config.toml
norm_eps = 1e-05
tie_embeddings = true
init_std_qkv = 0.0157
init_std_down = 0.00143
lr = 0.00833
lr_head = 0.00714
schedule = "wsd"
decay_fraction = 1.0
doc_mask = true
z_loss = 0.0001
train_tokens = 530200000
steps = 8091
MLP neurons of a small language model. Each row is named by its layer, matrix (up: input weights) and neuron, and shows model dimensions 160-287. Each number is 128 + 32 x the weight over its row's rms, rounded and kept within 0 to 255. Numbers have three digits each.
After each neuron's rows, "fires after" lists the tokens most often just before its 100 highest values on Wikipedia text that the model never trained on. A number after a token or word is its count.

L5.up861:135120094137149125119107152106165108117128168149112143115049100178108202156128082119115133139130125117137125221142179110195159139133132106165132051119155145123095092133119172140136116144119123101148088152171137125141123185149139131113131159123137168144117085118111094129149128106139085121146109150130113227064073093162148089109111099142116146151157084186132045172143111092113112136116
fires after: "\"" 12, " (" 11, "\n" 10, "=" 10, "\n\n" 5, " -" 5

L10.up1152:083174167119094101160103092100122110133134137122100129158103188119137146070067107123128083141128096107170078118103089157128106146194127128082121104135135130231084147101121170190180131083118161083108124069116183139147078132124126132135153150137183090141167155116132077083128160141147120170170156159069110143040120129167146158133125066178117121083155142169136065155059145124131168167155
fires after: "-" 28, "|" 27, "′" 9

L10.up1690:137157142163163128131136090098077084120108185123147166137139150153181162101111151155103183133151141139100134173143114111123102080109109201147084191124149180093189120223128135130096085124146123130136109117161090104155114107154161179138120130148123101109136100202091065128121147128113096101095167115151192118162145081163095141134062145137068113091128199139159141134091106163124122143089
fires after: "|" 28, " |" 15, "\n" 10, " &" 6, " 0" 6

L10.up245:144098108118120102116092145139172066176135078124077080107150088113093097116101084099075103123085099137086146137113143187139122130131145152133177090140066144133088097169137148127170138142142118133127171150165076112165004107093101101082106146169118177108127115096151078121104066064125156079134142080152120144110184154152142084100198146124182093060153085120143085113075168169096182112126
fires after: " |" 48, "|" 19, " August" 4

L10.up1491:147128126140160124212138116144140088073149141106142065193130139114143099149062136143181148133035111133091128186139155130084142095153169094120113118156154104122127101150104112174095132149158125138082076144164131125104129083139099197160146129129107123157175150092178113127112126123124121136133114096110145111136139150086159168129112133182130160142162194124125209120141126183125129155100
fires after: "\n\n" 48, "=" 8, "\n" 7, "s" 6, ")" 4

L10.up56:139098102101212179148111135105154087180126179106182095174095105050181119130138124070144148187109136142101104172149096153153130074133139147144106148130165122137114167172118186020128163130121109181109121141079148072112143101108056094140099130192054111136130123156052134139137072186097072123168080114138144198096128148142085076138104117150155103121124152167134193138105138122112196040118
fires after: " |" 56, ";" 19

L10.up1304:165156081109079140056092085126085148130153168175170155162141134165120152142108134138097148093127134144130114143138116146073126149138122084075103139131130151155082139089097124116101065155094143151074073152135104167161109107111136141157155100148170124138124106145167049161089131148101134140097161077128109140149076102107140190104076188138138176184155116115120091135108119119107123093149
fires after: "|" 78, " |" 6

L5.up336:107091158098182125124089087102134111127119172180092175162080214073131123112148091106132060134073135148113132137143174083142097147205099140130071145090067114123112128146111171109136108094066098139107118134142130151085102075162155137075126132140128121124065152116123161154166094132157159090170102147156116089128100107055133147127108149138153074155109083131084142130137131104201154133103
fires after: " the" 36, " The" 7, "The" 6, " 0" 6, "=" 4

L10.up364:107076120115158171104148066116146103167150134129101139119090162086134163198128111136111185090151167151125130172136158146194194189144155123037137051149161124096131147144120195142137212113167174092121083076149147117150073105106101120107147162144154187087119156152134132144169069206124131146110150121136078193089147137133111095120150126080112130181157131167186198145133120153123186141076
fires after: "," 30, "." 14, "\n\n" 6

L10.up1517:127163200033165108106119128146157102133086125125056105120134081142123160111079113139103095129124157146109168105124068146116126178155138119101113083092133160124103116170064140127146155151145155175206108161153064099202137088151123149102088085078091124120137168141082151181150117107068121129145066127129095179149145154117161096134097147113167222099125167122153090154123165113089088207118
fires after: "|" 29, " |" 12, " at" 11, " on" 7, "-" 4, " Turnout" 4

L5.up729:092127117104130110128129129071154141151119101104082167180146108090139136060094159099164093153084165126099136194127145040091060096172159109107100103077093171084099101085143149149184119131107156103107095122122169122132087179177142126070114124168167157212126112130140115092115155172121122117123175130108152102128090086208163080082094194130153113124162127122147096136155100083134114102140
fires after: " the" 16, "'" 12, " M" 9, " The" 7, " A" 5, " his" 4

L10.up842:127132090105166186143167118129162083108167146097171119116140115163090165099132183180107058170093131114099089162079076133111105137127124158125134167155126161084106099163166133107085155148104150135111118091151155169152103133061087148144091120136108140137166095138139117132181142159140108094137109150101187037115105115136051157151096118104086140131129194133139226139135182098095117104112
fires after: " the" 43, " The" 19, " a" 9, "The" 5

L10.up1639:143157185090214097118165078192091088125140106142112111138106145119022089109097060160083166116129134095153118131109098131109099097180117185076145162140157142185130080149143181133133089161136116143129174091110167145110095100077139134097175137114130111109164151117078189092156147093137081138143158172131117116091137118191098132124162103172123117133155112186091190063107088158104126071138
fires after: "|" 94

L10.up90:142109131126163139140092149132180141111167136123115104144112126135142077094080130158153114097112145098132121137152147142175093136123135107104138197132171148162117148202113165125107139180150122112084017142115164170130166090117095096169178160174101134154140182196121148113152127037061092160156125154149150176150191094131134092118123153127150105139121122155130103056155104113088097098041
fires after: "|" 48, " |" 25, " Jo" 4, "-" 4

L5.up1538:085109115138104140157117104174160108115164140083094144144110158147121122148110126133125097168098150125093068142136141114106133139123094091114214079100084122155153118176152144104111174118146081125155134146107144105107155145130161091052120078148161196115165088150186191173182132083093131127146094107150115151103097107126077065147065155106131135137086149117119167125173100121173128107183
fires after: " (" 25, "-" 23, " \"" 19, "\n" 5

L5.up1945:195116167150150135154134079090143082169166093111123132150094151118148129166105116135163112179094174124123185112120180249138159109179124138139139150140126142118172149137091166104129153092147171092196076199082125130157169157090117147110114117202088109079132088114117151141188176165144146171119129061095119173134125171113072135123124138137183140147107116186164105063162071093147126099173
fires after: " (" 26, "-" 20, " un" 6, "." 6, " \"" 4

L10.up442:082150117166076145115147100142112106107123140100124167131126092119182125189083138071135143149132103154107120119117125170075116080179142116094180157147153104125115140076121185113105105128147119150129070110134136104102160087166164152156095092149145125148140108145168117115022129112153069141072144110136180107157149148113105112147153212085122186134141143080183110184174137110123146132114
fires after: "." 54, "|" 11, " |" 5

L10.up1618:114099088134164078192105073120064101132088165159170097139065117174086067136102102105155106138162123170128155138108130160141085087077124127150144140085139108130131141156122223093155134122113178148078147143169145124202106066170145154157136077157114128138150044109114114121118149111094075121143125102129112133092131112181138075207091129183141096088111150125131153092092158120181115131119
fires after: " |" 54, ";" 9, "|" 4

L5.up358:111099104145112135179097131104155109162092184115136095109096122182138101161116126110108095106116161138107129119108141090082178161147088117126132079155101108123159049132126143084168071138154151127135111152121087136094183132151157123092159091168095187144100141144153181151181133129153142166191124077088142167157129126078084055161100133110081135121179143144135147138184135132169106122160
fires after: "-" 26, " (" 23, " un" 8, " int" 4

L10.up1295:065131134168129098088136113151054090104152130132110049087105158112154147114080159134076052132073094113105151103141063165114101210104106099084176129098123118127159138147125104097120119100118125160144083158175160073163126154115069109115124116109125114096104120179131147125117183122143120131097143104097142106091189171088224141179156121071109131097121153101155075083123143143085142124155
fires after: " |" 74, "|" 22

L5.up79:089123150067163093132141137116084066124136166160117161141094149093102088115073082146132083154037147164142101114182163183063174112136108117129102146144101148106168089140126123152106131085178143115091121046096101178161072155088105128137139136157086163122113174147119138175172100126132112082124119079115172168176127098173167113143083137163105105145068130091171057115118183133161100102162
fires after: "|" 27, "-" 15, " was" 6, " is" 5, " |" 4

L5.up246:128110104153157130187126077163103137075114113145126106096087071119118126153108116126146137122128103143110137136161109114107139139082033133125181081121107056065082137144125097150170150134088117146119132120113066102093108134111127129149209089106127162125084112116166155119212131174155169089119070172132211081123147147124132176121127127095118143072167145126062164108160126118107108110125
fires after: "-" 18, "=" 16, " (" 12, "{" 4, " in" 4, " |" 4

L10.up730:140068154123095146173159186192068133142091151116102105161135068091092087167047104127117139093142122165096111052173086165105120137141103162105147130124111132138077121088118120123136118122150131136141102133156086130187116092173158135146153115133126116140073134197126195133062119131100164134133143089070084132134150121090133101070129114112067154117050132117156096163154177164107217104179
fires after: " |" 59, "|" 11, "." 10, ")" 7

L5.up538:131105177152141073197143129123156100045141115152154098147127145150160070107077143201127162122154154081087128185169118176160166144167124158069164092134109136147180081133197140127144093165152106141094163122127128104147136131155147127112175172184166142161143112156141067148133125119129111203091159087186104107101105159152146127088089120127114124109135172125134106125130103123165173130196
fires after: " \"" 32, " (" 23, "\n\n" 13, "\n" 4, "." 4

L5.up1282:116120155106169097130119129165140096085086105086126196059108137128147116173149176144133140052163118095126103148175142129127140154172128160190081114112090113044110139048182125176144157134107149138135136108134140119093147128132121142121140171203070150119153060163188153186123094141148137103179148124143101144157138122131078152144137118148114190123066090110116122168164075114179167084163
fires after: " in" 23, " In" 19, "In" 19, " Al" 4

L10.up1066:155156099122144150105102120139132176139198128170124126111064128131122104090092161134085176065116072136174117151093188087137054158105125172111150154162165121124127181162125157090156113123163108144067139161122163105135119135072144138125169104105129143180110202160099117133204084056134130125123165132103081143116100137150168134069185124076116122152148096119122145169147102151073143201133
fires after: "|" 31, " |" 20, "–" 9, "." 8, " -" 6

L10.up699:112071147083071118153079137157107112177075146091120139184119136087151159067109117127087120096082128137138125120147137129162119100087133097091128144163092137089090135169079096131109110134170087081140181116136097077224147085077157143100150100119100143109205103101116128128111117158189114097174085129119070192113131118166116135123129084101049143084168179148105146065128086116113132155161
fires after: " |" 47, "|" 21, "ora" 4

L10.up778:109135107166108104131132091179148197116122036149089129135157130146174079116128122138065057097104168180113121169134107180155188094104073150111200130128171092071140093099098151144126158097142106062138161198087156097149129121085138126137086116115163081082139108145068128146116173190102146084117145111125105124106131157159083068101160094101132056086103117101120155078158078102147124106178
fires after: " |" 45, "|" 9

L5.up1831:161167111094160140115097131120123111111163150124171104195151184073155150108073103116145136124111178064126106142176182153119137140151053014137101119156140094105140126078049123194111112118154112105126127171159119142129127124130143149131091188081099144089109130167163177163149086142115129075144109150166194088146179118087208125126100144112094161121165094166158116136153150144179132155159
fires after: "s" 26, "," 16, ")" 6, "es" 5

L10.up611:109172154133088180078070180137111142110117137101157097150138151119147115093168155132113143169126119188146167186138103157147097129128058126074134095141185153169140123172097129141170084110175148181106101193139101119140183109085109130188138104121164101134138104124189114118130126136128085127121163081102092105157162090101085136104114078075125162068101135120224076138069118139142081159127
fires after: " |" 42, "|" 16, " (" 8, "," 8, " \"" 5

L10.up724:099141129121123124096159153163168174135140139121102132153136131196140141153089153111189171190155076095142101166113092090171094083105105117137148173093191111162127185098060155152156149136105087119109106134128093125123121086161137092153187122158090156077151115157110119119106096132096105128153065143114123143065136115155189047105100085094146176078113167111157187107070141147140119119051
fires after: "|" 25, "\n" 19, " (" 10, " |" 4

L10.up283:176099133097084104094111084117103116072097148140113096140066117134150098115133140103119194127156196080116183103172135206041105130149072111125128135149054166171084159080094112111177093182103120124083101162122144059142117075111124129078108172138149134142149150149176088108096091132122139098116176141169127113159180129175138136116068105053143098139167130123155121145131121118127072172116
fires after: " |" 40, "|" 15, "af" 6, "-" 5

L10.up135:164134137171140172185127136005114039147150149076178175202113131077190072099093146148088200107089183132081143147134192084149132047151182153144138075127170170121134084140072083140102115129185130129129178105108113193134131113123094134155130142131154112102156092115096157144158132139164148114105076145095094085086103120122086147121158110166151183141129223087105126139139082131080115134140
fires after: "\n\n" 77, "\n" 9

L5.up1656:108091147115125121160083091124065123115104135171150104137118123146161117105112137077089141134170112066148146090218149079093130136138116152109151065112122112170103124168129093131108170154110055147129097143065060110119118210059163108135131125166169160120119096125147112199110125187106178118127134108094162131109157116106137085134113107170122179104131161066189104139196137097137176137195
fires after: "-" 47, " (" 6, " tele" 5, " \"" 5, " pre" 5

L10.up873:148130201065160080038158132173077114064154057115126174114062141073144132189126124140122148144086126132151143112134074075077131102144153103131124196128106106098104065102128117113191086131171118107097114111119083151132120145125150103132138120120089112171163125160108170161171129119092149120154182128143201141146094086119164104087122135146133143144094129135089135127111120168134147172095
fires after: "|" 97

L5.up238:101091134116166159121113092122176072166139072110139125157052089133159085179138059119169149110143167152152142164160170123133116131149130128091171106076123119168083195145167131171183122124148147116175129158068129131116106126115107141160106106099158152109134176140170150106106152141084153188131121045143156090133169157121098143134182078131096110128116124105121131153117138119151198087142
fires after: "," 36, " be" 12, "." 9, " was" 5, " |" 5

L5.up890:075066183186077072139134083099135118105146164130113173192100172164166089170054129184190149127088114120098135143130123079149154157176182159163089104173163103129064108106148108148116167144161090063122146130152096133104161130134153128137190109115080136133189083119123120106106093128089113152106072186142098166201145131064079153134150059139097140077127097138111113135080071129184125116228
fires after: " in" 25, " of" 24, "In" 8, " In" 6, " to" 5

L10.up1513:144099111154109163153127107115074095094151089069104118139119139108130149125097155149131131202063114126070164117138122169172099099151091137078173173177097163136129134124091175137169115145115102135070085089139098123176084098092140094146093094133096195183092102163198089117133143151121101155147157160148059085112165137111150163138174120087137151115116141127123107127090070113114067096141
fires after: "\n" 36, "|" 23, " |" 17, "-" 10, "." 4